Part of a small language model's weights.
Size: 11 layers, width 384.
Architecture: RMSNorm before and after each block, rotary positions, tied embeddings, capped logits.
Training: a variant of Muon for these matrices, 9000 steps.
MLP neurons of a small language model. Each row is named by its layer, matrix (up: input weights; down: output weights) and neuron, and shows model dimensions 224-319. Each number is 128 + 32 x the weight over its row's rms, rounded and kept within 0 to 255. Numbers have three digits each.
After each neuron's rows, "fires on" lists the tokens most often at its 100 highest values on Wikipedia text that the model never trained on. A number after a token or word is its count.

L2.up80:101134152096149093153114080110148116171107096105117101160129120084085096110107177104136147121154104147098163152128144146101113097139132123142149086153152173120118119176132128146069153080153122086129126105125159113149123173124065151112118094119124114102157060124157118095100108176103158084
L2.down80:121078129117165127157133133065109132078135164133192131116152151130181140152102060162175144117103114084141062129123126136115162136138177080122124142071126144161142145107176153065176117129127157181097166132156159164111131047092159078139162187165106111160151191163088137097129135088115079143
fires on: "0" 48, "9" 18, "1" 12, "iro" 6, " +" 4, "5" 4

L2.up425:122132074188119107168154163133122071154160081133131131150111134174111169113215116169116119098165120112095110164142149084094135117166084141152148140155163096129098094135165107116137189153100160137125066106108138095130145096068124151125154103102118066053123102129100147142205137132166096133
L2.down425:134118168125185136118100102105123125152123113094122160149176123116130139147079047111136188136106111146181158128178128118133098133088173148127116109111106095102162104120137143168087086114117130134125194192169119106138132128136168070125158155135075160169164107152185121153089134170071171121
fires on: " to" 44, "-" 13, " of" 10, " &" 6

L2.up443:097110096144163103133080075070173061104112112151153089135152116141132145140121100155078154073175116111172132083124088182092118157118116141085122138227172142138104152166139076127111170071120131110127154186106167143154100166124060117138112116083141184136110175106111136098160138112094118165
L2.down443:123137156110096131100177157137115182123130146115082143072132135116122133133111162095207126188079149139095147152126159065154150083144142105174124127026063122160111103105098199107130121150139100150115124080157165114118163068117171095128145180217130080102106137177151123125102091172116086116
fires on: "0" 27, "ge" 15, " Total" 8, "1" 7, " Ta" 6, "qu" 5

L2.up506:144097132134159127156174121159123202113123137128095127160161118165122198112093179106158150127142148182121118081186134081172173103176118142152144161110146105157131112065166178129140145075105171160162146104140146133194153190119178111176113088096069129132122095090108124082181139160110160090
L2.down506:163136186148118167099149091163097049141178126109201119144193126127157078079173094153107088122113129087113108169110160155104105172072174114039172105160095083062110118178064117128100163072149106105106105136152126136103119009094140120083165106133166131114106136140116102202113169082107108128
fires on: "-" 42, "s" 14, " |" 7, "k" 6, "1" 4

L4.up592:118132180097141136039118154111093140107149130088192101122179082117079075122119104166129113024183093132195135154140111145111147123115075083164122133150156054092181190065108162138127105138115163141126099143050173131104216139216146123151159130055136095122108183135129151125163161159099106114
L4.down592:105137085154133083147076121090166153184146158203096150099139180112140165129106123170108105188093089162091178121131126101134095147141180105107075058081105154181083125184101092209097122128150159145161153090142081143128054156096098118120100145171098091117114096085186107111131097146130060106
fires on: " |" 30, "---|---|---|---|" 29, " running" 7, "." 4

L2.up540:116117104072113192095159127160118067100169081095102138148173145125155104203137116136119101129108111141148139151102178126117173123162182110204158124141083131160084111106119205124142195129123116141169112110180127083153156093132118201138155088138121124180126163147157139121096124189155174129
L2.down540:151115126156176106157096159075112177148109137143144144112114127195096122093082120123130071148142182099125125158126131127122081124110074139090156096122138079170158147133166090114097091110149141114101083119102118120151163163105101102136065164105158100096111071130073154110162143082106081164
fires on: " |" 29, " games" 8, "up" 7, "BA" 7, " Singles" 5, "1" 5

L6.up1020:099203134124155108098140144166116135136138101143104171103102190137126112157181141153120179086113106107111118158130154105120132142178142133125130149055196139136125135080154097194081099065113139113156089122072101143142197131108101135175159117171092112106148155146120174102131192122146139132
L6.down1020:108124225134116073114097178123143110142179103140134164109141156148087176139049108150123094184121145173111101108152114121120171132054100146141148122123100159088093133140101133108186185141157154105075133140134156123180113167184108107109143180153101165124128090091142086120062061088076154129
fires on: "'" 21, " Sa" 10, "hu" 7, "N" 7, "-" 6, "hi" 5

L6.up17:177128148076138172134068149104059145146149143096157122115149150130111138104187174152090132133145155111079064085127167131120144133087159109089142171132133116148139059169091103161150094149128123216148117114100129157137166139120151087201121134071099107162125146135159118133098144148134120135
L6.down17:146121153129151144102126129180137074144099145162174118079114124134107121122108165122152077101128168065098151029094128193133166091182144136125148096145147186147149148168148154105080084133149146113095119194146109121073119106087107116108132119137109122172079105104136171176123115089175164126
fires on: " |" 22, "ed" 16, "-" 15, "4" 9, " •" 8

L2.up162:176188144110151149116139077115140114145112125088176132096126109147124138107106115181074136169180141101181156123134150096087159080111133117091141149176131113093095162117121113101122129103109138088138129136153099125134138167159159113107085109102162094089143103070121103155155128127080186071
L2.down162:108100148189157146171070107107131128116143174157123127132128142105152133162149141081181128117115183149126108125118080114131085200156164096164109089128119103164098123101151168144118100137144126169134109112163149118142112118083129106150211120106130161149097122140123155037105152123119114154
fires on: " first" 15, " an" 15, " An" 9, ";" 7, " Central" 6, "An" 5

L2.up1120:147124137156092123116178148126133156151154158142124119117066098135146106130146060120097142095097111136144075121119084075102127169087113181098131104132093116135084129101201123132157162138136168085118198140089131169112111160114150167142129155170152126119130185109090134089085142219156115158
L2.down1120:140156163097182065182103140098131086118080133163090146148129134153149119113143140086151146191088164131125115113151121113128099167106183129157108182156174105105154106180089159134111185142060175117155114131146133105157091130122162095156136114138098118138107127108111137106145107191142090166
fires on: ")" 24, "0" 14, "qu" 7, "za" 7, " Chevrolet" 6, " Y" 4

L4.up585:140135127069109093127120144086178120125175080056107129134118111191092161107191153190165138130088077095113107092085156138150098133092134157122176118140141081125131112196188106071157147130082150191119137147162100093105123091125115090071156177132114145138128124089170057182178143107127181133
L4.down585:078105102138127215168102124148086109097138200153098059119150142154134182129106087101048078153150145156161144133097097137146150093198144076128111116133163130097163099139136149146138129148149093099083133129118146152144121169163149082186122138123137140098100121109088181122061115161107109112
fires on: " de" 18, "-" 10, ":" 8, "ac" 7, "em" 7, "ca" 5

L2.up985:113106149098106109166121119134123161152105146215132122178145145158094181109134103100152107137165085123155105135139164076121104163145165139185079124141157139127155155072154147093123139121098173133118153122163152132134192162180114105125101135128145168154167151112097129140116154107055175179
L2.down985:186103157156132135156155122140118126168189147112090118135113157159144157127069121109136151112106133112116163132134130134158101107068104125099174111127113108073098109188074082096149044150167097098155189208105128136091078128081119146102135110136150141114116109089169111126118048108173074105
fires on: " |" 25, "-" 12, "/" 7, " of" 7, "1" 4, "|---|---|---|" 4

L2.up580:124198109061091153146142090090128156127105105153162123147121073152126048073179134176158109142152146133144091171158117104133149115124176108165141099096144118096188119223109040194175141153045117114106150148154079098149121126124112144161134108185180118134123110116107102110104125121131157143
L2.down580:139078164198156141158119147118134108118149119096121122136122151122105202175105133113116152134133078099137158109093074159143124142130125111155111111162150122150138119097151161054129120122199110123136079108122173099119144129158164095117150160065061131158093171138157130154102145158113120132
fires on: "4" 44, "8" 13, "F" 4, "-" 4

L6.up448:162125136152204081155133087179021170121108141150139143095117066179176152113104176177107198128128114095139151093144045118093120145148163187109119123138097083140120119149101131078124136124100147182140117111118138107138126165147118074124072120160138107146096111159168120065156067054157144127
L6.down448:075171113081110120116056099089145084141162072119117135094150135116121137149124124052105106156110104178144136133087164182117115092092126060080136167125153142079138127070124050151133086081154105106151119210124105129207131136124148195129082128092098152173133102101130123174057169122134106128
fires on: "-" 43, "0" 11, " highest" 5, "%" 5, " |" 4

L4.up793:118178146129164195067072171142183065092129162155156076091130040106136109107196139158170136129092100147108147108183113109128161149140127126120131128113098161113101145108116128122128181160165046104175096091136143114174133068092168132080102068186165200075108098134117144086093126122158110123
L4.down793:122059131123116075174136074141111179161156091118026134139131158148120155172097140083095125136146154092076110144106142123110126125142087123216106113125118088138231103114108146096082132137110173126083099136177095173122085082145085104127163172092113128171140146134114154133117121115079124104
fires on: "," 42, "s" 23, "\"," 8, "ing" 5, " Carolina" 4

L2.up426:151125127164156096109140115119144163149122099103115098080067032096143121105066100136155116176083134146138130182154085099171142099157082107128164106052129121092100093121170156122194154185075119142206107106092144122110120150207145075069117167107144166108104116170113079107131090128090110122
L2.down426:054150128075116157130125152129132084091141182106114139181155196126101134167163142121090104140161091147151120096112176109152096125102143173123119156191126156177163147156146077113106085064195162140069097178129162072128142118094153175152155100093124141128119137135106184169149154120138140121
fires on: " |" 33, "0" 23, "4" 10, "5" 5, " Tele" 4, " Tar" 4

L4.up1150:109123112121127149136112157072136151073106170111193029128106112114124135133154101168071117137136142166126130111148061114138115111080101101136093135135143146122135151128164113109190168132144168071106136153074158077145130132151102151108113203070129109113119105119127099109129115076166119121
L4.down1150:131188126075116082134102137139145085169154113141119155104164147186093175107115084112120146059150120156108149078125176081111104071086117153103108175130100129182137095107183140121114122161089115098122126179142128134130058149140136127160170142141168153132102177146162160145097121197117157186
fires on: " |" 29, "." 14, "th" 8, ")" 7, "s" 7, "lan" 5

L8.up582:088185200072088169115129142146144149173138159133093123125115093123116164167127088122158150081146133142158096124181145128096119119127150058100135101103110161130107070141104118192167127127110093088117133208142128171164153156185142101116175138116135093126122081117097137123164125155125062142
L8.down582:116192132063150116178120090101094079171116197095079106154161146141146153099107135132095144103086125163112086141186161098135110104139152096141111080096120121119099143150093143161091140147109159154126158060125148167161127145122179120081151194150160118131155059152147140163164101178104127117
fires on: ")" 17, "g" 9, "at" 8, "i" 8, "qu" 6, "==" 6

L6.up506:139149054103142174167164109104179088142121107126126161164106147097170116136088061195088134106141135136113159171083100171072121122084091108167119089080064112078147176133129146114105078134074136118156113090133173125117123170166132150095097126116122124169082097157125123144104126112131114140
L6.down506:125085177159182134081103106128149125145109172129112127085146096152162143150096111127191099153108117120078054124182109063128100180152155141139116165098134078175145082163109126098127148112141095161095139131134164111199136084115143158154102112161096100131111128121093169129211139137087084156
fires on: " an" 28, "," 15, "An" 8, "an" 7, " An" 6, " age" 4

L4.up669:078109120119093096172117152097082083121109078068156124096136141136110137117121082165156091091130137118141111053135096075118120153134154152185186125182158097176177093180134122111126107107123120093189094103144096140110172181130145062123185172101137134104113119099143097110155142115106116106
L4.down669:121130155148152173081142091143120095172098160157124087110166114121126203083137126159125165067099169108154183145091115120166141115112120096085056124151124118063155105165085131138118144144119119113107159179141172112116104135100133112118141154111121085119077137110087149174122053156174146137
fires on: "|" 41, "-" 40, " won" 4

L6.up277:136161087099145112096151116114136123122135139134142139170130097137170071067125069090133147103121125122161186112174089093145133136107125188167131108168116153146089132099124193118062116103094097109128078161131143121114136143127136113146069158141189091123133145063137093089125144147134172072
L6.down277:087082114165123081105149083177094107177142102219119130097120126141113068115090173123108166112180123171102088145118195126109116156123154105128126169111083153139097097177081150156077128159162185129006122152125064142123136071117132132099174133165144179102116095150141159138080138134058118102
fires on: "s" 47, "it" 9, "ul" 4

L4.up919:112079153093116094096125133083121161161167105126149113094147140145106049134099130168191074136070170134105100171120110136138135112097142128173187148174089132096156121166188107133096074128145140083136096070076151110158146092160150098123129130115115106083129120103168147147138209187134091076
L4.down919:141151078111185120192172178092127161099116170143094111128129121141152150169163137095111162154206171136077177086104148111171138087089099081097076116102083177189088123127102086148155116139102195110135135117207116135115130131076113150125078101149105127123113133132066102171096116059089164190
fires on: "." 33, " |" 10, "rat" 9, "ly" 5, ";" 4

L2.up656:127164130101143123097077142080035141120149147125147122143132098178144085101092082117199101160070122097122064093132141122106128143132124125126145137133103100120070123094145111149119112086176133159130150156117144129158146120111196066103164161129169075118165203162135083096126083176114165145
L2.down656:094077141150125147139172129161210147132142142129122137157157216091105167143195129134072172121130137122094165168137149116172119070111127181093099112115172150163178113167135103147148111136114117132103084088098125107110111056140098133180134086141060155113123120105133156134128135076144113097
fires on: " P" 33, "4" 19, "5" 16, " |" 8, " B" 4, "2" 4

L4.up857:104148116084114105157087070141105174118106104162115126130141112144110157151127114117136151138110155149084047193073077125083077142169122143104096109144228114088100136102163123144131097145085083120135129137146136121096097175130178074117106100104152099111154138080045175142099118086130130170
L4.down857:150084113160168165145109097134093102108116182088111164141125142144126098112158123116077083097110082121168183095154178145118133090106050134071110153148206189126070134093166109135139134146088138132098119202146145117132090152097126082160147173135094126125094127115181123083136137186174113045
fires on: "." 31, "-" 27, " and" 11, " (" 4

L8.up1038:120079096132096146091122114174132117121158133074162140097146115104147126169161111108111180073170120102160152078126152158179107151109161151070126171151124051095129083114128159134111078125120128171187188100140155141144128132151111142151141139111160104140174103205133143115086110086133207109
L8.down1038:120161134154176140111127209105115155167125144079152100102148124124119118099109099147120111100119106075126087127142126122075075126113080135095161122134125156134142166095176112139084154128101119119087089127101112152090114118087154141099129124116108156076142181091170157106144120138146107147
fires on: "1" 20, "2" 18, " |" 15, "born" 5, ":" 4, " on" 4

L2.up980:144117066094118170126168145133066135102182149124161082149114130086112077112157095160151141103123153116168109200110102129113102054166126114145101124165167108156091114104146123176128123072127195105081166098162087200093105108121136130109127068163119047123101109146135134121112084104161152104
L2.down980:149142175149162092160072135135161141134113078090075169120114114135111208099107143106087153098103118203165148126130136128110139120063082120092122170135127180064144132130171152096155119172112099152131128146091097087134171095170120134143143167089130161125132154129123105144098135156158134136
fires on: "-" 50, "s" 25, " Ri" 4

L2.up43:128076133113103126114134126181103082145072071143091106097103222151193191185137059131119114141121152134111145134104123148117123145123165118118097126169091151125138134149128135107100167155143116122082069159096111160092116123153086086126090133100051109145139113163140098115132116127119086132
L2.down43:130167075132184181143155122097100173077147137103170153132117091126109113065166178154135098143120108142154124110163131121185080120097117109157154140105159138130144139078141143111115103111135119121155185099112114143165143128084113124163154120101131106141119151120133205191129145082159135137
fires on: "|" 26, "″" 19, " fan" 4, "gg" 4